python train.py --n_layer=20 --d_model=448 --n_head=7 --n_kv_head=7 --head_dim=64 --d_mlp=1792 --vocab_size=17440 --activation="quick_gelu" --norm="layernorm" --norm_place="pre" --norm_eps=1e-05 --positions="rope" --rope_base=10000.0 --rope_fraction=0.25 --qk_norm=false --attn_scale=0.125 --bias="all" --tie_embeddings=false --parallel_block=true --init="normal" --init_std_qkv=0.0208 --init_std_o=0.00329 --init_std_up=0.0208 --init_std_down=0.00329 --optimizer="muon_variant" --lr=0.0126 --lr_mult_o=1.21 --beta1=0.93 --lr_head=0.00641 --grad_clip=2.0 --warmup_steps=200 --schedule="wsd" --decay_fraction=0.758 --decay_shape="sqrt" --final_lr_fraction=0.0 --batch_tokens=131072 --seq_len=2048 --doc_mask=true --train_tokens=857600000 --steps=6543 --dataset="wikipedia_en"
MLP neurons of a small language model. Each row is named by its layer, matrix (down: output weights) and neuron, and shows model dimensions 224-319. Each number is 500 + 25 x the weight over its row's rms, rounded and kept within 0 to 999. Numbers have three digits each.
After each neuron's rows, "raises" lists the tokens whose logits its output raises most directly, leaving later layers aside.

L15.down968:501505501507545523469511521498489522563550497487529460486512537506489457531494438521525514510489490494451517493519488517499486517517488544508492472522500504512513547471488533528495478508543514491525504533474497464501536462516516512454487463504526497500511515471505521508510495533487481515
raises: " out", " up", " through", " across", " to"

L15.down1452:512569490513486525499479473510487475478529475520485502499504547485555494519517508481494478511524483481479523508471493518495503528496533532490542468481460519491497518474503503521482476489473519441548535477502582496469498535496473492580517509515515500476504490480499466470533507506504486530
raises: "rant", "ining", "ents", "ying", "ering"

L3.down365:492445541502496537515505525492474505554519522510490512462457437523524532538478489500443458496501529481499489485543508550507444475497502510468508506528504502476470520536533493521502528477513482532494536550455518494503556485516471506504504476488513478530488471554541500516457494470464518478
raises: " was", " is", " amount", " latter", " wasn"

L15.down1296:508551454542507491505490461495485470491522519543461501505476479520497516499534503505500558506523480504485512526523507535496469504496507503475499499505472489506502502485466500476528493511552515518498496499536526458525517522506491491455498529510514476493536499502477495520522473517555488509
raises: " novel", " book", " album", " magazine", " newspaper"

L4.down725:523491494509537538496468552523473487486517509464485509487510483497471451462495521512471507467489532524463510509476481445508520464533548470441475488490483473534499522523485461538514510486506523500550507489483490453521525530466496544497513496485494498524523496506463487488487491494526521488
raises: ".", " and", ",", "/", " |"

L15.down930:503507506512508496562497484517494480507489505474470518523449546505497514460467529507494499519479494515495501534520533463488531484516517479536492462473514508540512513556520461486487509480497546493461536488513478519512508473515488513536504486511572511502512460498474542476496524520539484459
raises: "'", ",", ".", " in", ";"

L15.down1504:491487500469474491546495467518473499512507512517525522506521543512518482525504505496493429500478467469498506503453498526517523502497498536463494509492515526496471481503505533518446554535515515550525505476494508494494501550482459490501510497437490487495523484471500449473539508555500488471
raises: " ages", " years", " months", " weeks", " days"

L15.down336:495460476494533506493499515530557504468512528517513475522545459511521503484518540462525505479494545451510489479486544482503478522467499463518546496491518482501513495509517515500523492487478549516476503538489520476517510496503479515477504487497505490463477509459472452528516487485507494533
raises: " and", " &", " but", " or", " And"

L15.down837:503530505554521517532470501451489497511480511475479555515543485488517535501511510494491550499568517505529515479470466555512502484467522473519536498503488487514493486495520484505504515546502522495488544511479559515553521500483524541525482521527490481523529507499461493481539518508521471506
raises: " same", " year", " following", " month", " next"

L15.down1316:473492479494539523541496525493492480448528556472484531513540550481526494434457500519521496519489509465530475526494506509513514504488518496461537495515507535503519522495488534482498500482510508498487507503510475522491543502506473508497514503498509479482505485541496474459504503473455511475
raises: " to", " that", " toward", "to", "To"

L15.down187:545532491545510570502567506531500523548486466478482499460514440499514496535534496526470489506493552490488539519482484551510451522492509505523495466491500523500543501494450448519501525534490474506475514529508518474487481489498516510467503507504498467531512483538540470498490491504504481465
raises: " is", " was", " were", " are", " consisted"

L15.down1295:515490527507450518512524488533501480465441454493475536494516507518523518482500503453467533511496488448525522460508473523473524469513509529529505489517522481504520510468511491523514532495507506481533589560487493508497517463526504478474518484515555542470526481512471480523457516526494487500
raises: ",", " however", ".,", " and", " saw"

L15.down572:506506507526458522549490496506500533542542468458456526479501513514528524527465527554486530469510546534524512549574473507485461482488503525488519538485518512466505540491548515533527490523501495526478506522542532544476508521503492470486524465542525506512508478497491545499489469509510473477
raises: " there", " two", " three", " early", " seven"

L15.down1406:503511530522492539531480515501505508512507514494522486486543536481523476474482514542477510495522521491470490507497478530528490483531565495501552495508513513475494529473486520481506546521481527536526512512527572503500503508511503492495496498538491471466490496517492487491550498506494481496
raises: " into", " for", " onto", " to", " toward"

L15.down628:483517531489473509481504525543570517474511536495479495497468549496500508499484510515479462471458495539537551526517523524495527512490512474491523447517485495491513498499512527523532531505473491530488484485557533478526519475544480426481439495495535522523534426535566544492473525477494517509
raises: "ed", "s", "per", "st", "min"

L15.down1105:549532519493492479529513524515492487539483471517463525480472429522491539505506479519524490469522479520527497477498482504484515498552480486472485499515476547506490541499524515494489499478489478466464507505541540499528531493480477495498509521488524517527491468505519488519482563529489462477
raises: " two", " three", " four", " another", " seven"

L3.down192:488505483430490452485491482559499496527510478504470497470499523508519500541537506542488470507489469520496503534460487504486546499500502534549494531509508513533492498481459484527529463531521551519492489461491494480491451480506470480507521551486472522519508473518527469473522495495453548478
raises: " times", " miles", " seasons", " decades", "enced"

L15.down434:546452512513509457449520507502467481511472480519494486497496494508536533541478479485487525484498469514475532521529535496550500512560519452518488450442477483520490516511498501561477506493481515424501522455541486485463533517543517453470527493497495507479515519529523506518535471497482493463
raises: ",", " (", ";", " [", " –"

L15.down175:509522491524541489459492477486482495512515542483449523484505523484524512500469531498525507464467482511465535478524494525506441501524511508508522468502484512529505529503484446509465497459533552523533484530565537507467504466529465531465495496418514494491518532531511495500496505513470517475
raises: " into", " from", " to", " back", " out"

L15.down1485:498513506474522490490476473486542505506530537490488498521518480555518573509507472533483491462531518449485512501500523524502488510513520467518490487493521505511537519500569513524509513488461495468560462480504502502495526492529477502502509492472505494488503503527473531565524507489517524504
raises: " and", " or", " &", " but", " which"

L15.down324:525492492495506519538490503520517504461471450457511491492527516517510490486495540544474497509535477510506499526489462495525547482479503509515465518491476549503517505521473519530503485481505522487513525493494464508533488488538523522543520522518485503509544547518504518534515525478497459499
raises: " months", " month", " days", " weeks", " year"

L15.down1732:495501547568508513446527499497475485472522537504503498492517469501498493495479520525478491482483501504502523528490486469489487539480547475470525506509463524513507481463517485484499497481487509501497490524496517480581502516517493509516443488511488523493512527524454514509499514493541547511
raises: "T", " G", " R", "G", "R"

L4.down1496:536509484448499505481469494498524510528478502486463549531514526493524506496468525471466473506477524469518500540537500469490452494513485536481520500486497508518479542506498523488466480473498541525469542489515509522500490493486478513550531495500503498480518505503464493500503495506519502518
raises: " Singh", " Bh", " Gh", " Punjab", " Khan"

L15.down871:533529549564487510543516492501484483506468530485489533465536478496511503507492482487488546530551561528485500505491475520508480465457528517523470510523515516521505497498463475487517501540492519505486519454517523531502530491517517450487511533481503505507514459530530508526515563439488514503
raises: " July", " October", " February", " January", " September"

L15.down984:490486575511493511511493496483535474518534543475499534521501507518553503473477526489519501499500485420494505493477497492536541498560518497541545514477466544476511470497509540520474529516453527505529517472520511475490523497474481508466521527554453485493510494503492519503535514523533487495
raises: "'", "’", "',", "sp", "ear"

L15.down477:486521505486508485567464453461522496507489513464494452500483513504502472526455497506463503478489512511495453469465493446505449472483490479503518491495489505472509473512560508454519504528479514506503498547517528538509518519523526506532526501498477532491550446473520562490503513483525481501
raises: "es", "s", "for", "set", "ses"

L15.down1000:499527526588507517516493526508489473495517524498530541518526433517474505474483496503500471492510503501508519526488501544561482468473506414512501471563518516537467477512456502490525529478516488532539536526514533485510502489477507522507484482521518538468474502508504522489505467471502491558
raises: " |", " or", " (", " \"", " by"

L15.down38:527456539543511512512561535527500474469502458510529527500509533452494467473530526481521505494513504467485520494498499539503520483504510481523472488483521488531524521470500494504442522510477534516535507514527511511533500485516505474493516465507494514456462518490467504530497494509524535499
raises: ",", " am", " an", ".,", " then"

L15.down483:514487515513503521516528527502470488529554585500521494462504512552505488511496535532535475512450497533577512510511465477552498506498516507491519447512535496521518500508455480527530523513562516487503518524516527479499490501473526493516496496458509537464519444482540478486517529505460500503
raises: " to", " onto", " from", " into", "ies"

L15.down265:481474503526497509505531536514501518540499492497516485505507508542480503517494506527517527523506513460501468499474470498534547497531543491536473488554493518473481510461509525510463531524500455508467458510496536436507454486570514526471467484484501508487513502475457498521503484496492467486
raises: "'", "’", " effort", "',", " figure"

L15.down734:533498548515550492466522528570509526439504519511497531510498503503503518502479507489526523504469539515545506468510519511482502469495507489527539517536504512537540555480496479464492514524490507512551536523532505481504515493496502500479541493535505509549532564504493516522518478482511485478
raises: "\n", "|", "\"", ":", "-"

L15.down932:505519535502513466543494510488481514514511487526520489532482473548486469476496562519508506499513495463505468506511455487505503506468510486510524491469533517528499487501506453544467494510483476485485521480495504492555550531532543520498504461533492506504498462510499517522531481521483478492
raises: " following", " two", " next", " three", " same"

L15.down1559:511510524489492527494528485503500473489530489497492514487472501518477520487484500525522493487499541451526548519490484519504508520561513518501525507487524442522466501517466481481484510505468513493498512508465487515489483530508510489536490542534454476530528470504533492534513487504480474539
raises: " time", " Time", "time", " following", " two"

L3.down1046:501492526526530527503503504529493471524508493472520518492492525520477508523485502504525459506511440502445505504505496494503475483479544518510523501491509502472515543469450504461478511474530472521515547539550494498501489463492513462469549505485559502528480537488506480502519495527529506481
raises: "hip", " were", " are", "uit", " of"

L15.down202:511489520498514483499473456466479493493448524470521481521506508557550517510456540549455495519494554523461479509496477511514505474496488497502512473508489504486559476528481497513469442471511460504537550501492498518546506490513505492509526509504550533481520504519523543482497522483498519473
raises: " me", " my", " I", " us", " you"

L3.down1386:536558504497501532565508479489501520456514515482500525484503498498532509489515490484473500501530555504487490490526492508496513515486509446475472485510545478525460478539506521499507512521544521518458512455498502503506505514541529493532511519544489527473510499511475477481480466474506488502
raises: "===", "====", "==", " Oregon", "imensional"

L3.down414:532513493550523482539533517481480447505495527528480472517469532481494503508501463504522502496479512516478490521472555490505525506453516520463499496538466469528506537469458505485482501498521486508478453514503466502529519524457489501499508520469549519538525528490491466483479513486500447495
raises: "\n", "|", "History", " Location", " page"

L15.down1498:490473498553495510506494510537473556497531503482520476509497493525507509505530497482441506505484573538499509512530520506518485526503518538492514515529507528490536545497520483456509514506449522485501488490520471517509481491449544452506543498525464539481512534526521515516540524493516513533
raises: "ised", "lected", "ed", "ided", "ened"

L3.down1782:513482529505510530472542507491489468496526514522468460507487415483476517484537476480455494523504539488464482549487451518516455539519495509453437492507526545520510514510531543510510554462501474472500528516500481500516471512509502527522511498522495492554489493518501474498474500519518514510
raises: " although", " but", " which", " therefore", " though"

L4.down15:486461497517513535503496513524499507541498481457501548497478531534450506529464503493511449502539423498431501516509493492487460481470539522515518492492501497483518531485472474471476503455534471510497505515523448492499503463505510471488560513505558526535453536495534488502491516503520505482
raises: "hip", " are", " were", " themselves", " have"

L15.down74:564548494448500465489484534532500488503520523501492560537487458496526515473483512567484506516521525477465488531487463478448518514466527486496516484477496499500499490512481499524519535463487501508515493474502520520525523495502486504538521524521526500504476516503505496521507499504525555480
raises: "==", "===", "\"", " |", "|"

L15.down1746:523508511558479546486532477479522494507507479487503534486507523564487541499486482492511461481509533517523543503497515545491450506485518455526511501485476541500527526503538495500510472544491464522478542487537506535465520500522535488474485509537563521518465523503484490471521495509525459557
raises: " includes", " is", " include", " was", " has"

L15.down922:554513527549457500491519495496496463521492504450482528501530491479500529522528458494499499536551491555545541564448523531499483535483525478530500482513486510501562547500485456490513545499488500525560518502478513512472510498489502479459470540507557520523536480550476511509457526511483560507
raises: " ", " January", " October", " July", " c"

L15.down1443:484540486506525459439482522542463504487546505497483481461567500477503512520519442491521471488527529508520546505497479520525477504542449510529541485532489539517505494488544481498478480467513532569513493500533461496495476531528597508486488490500500514485509495523501467514511494556538514484
raises: "ates", "izes", "ails", "ends", "ites"

L15.down1752:503533507551501513535483512497485469497555534501532512461525507468518519502482522501510519484501523478508525493553477483517522459458468482524481490519504542475518535478507509490467473474515484515541512545494535539477474484495540484525501492483486499488524494476496518517497490455511474492
raises: "ute", "yd", "ut", "ard", "aced"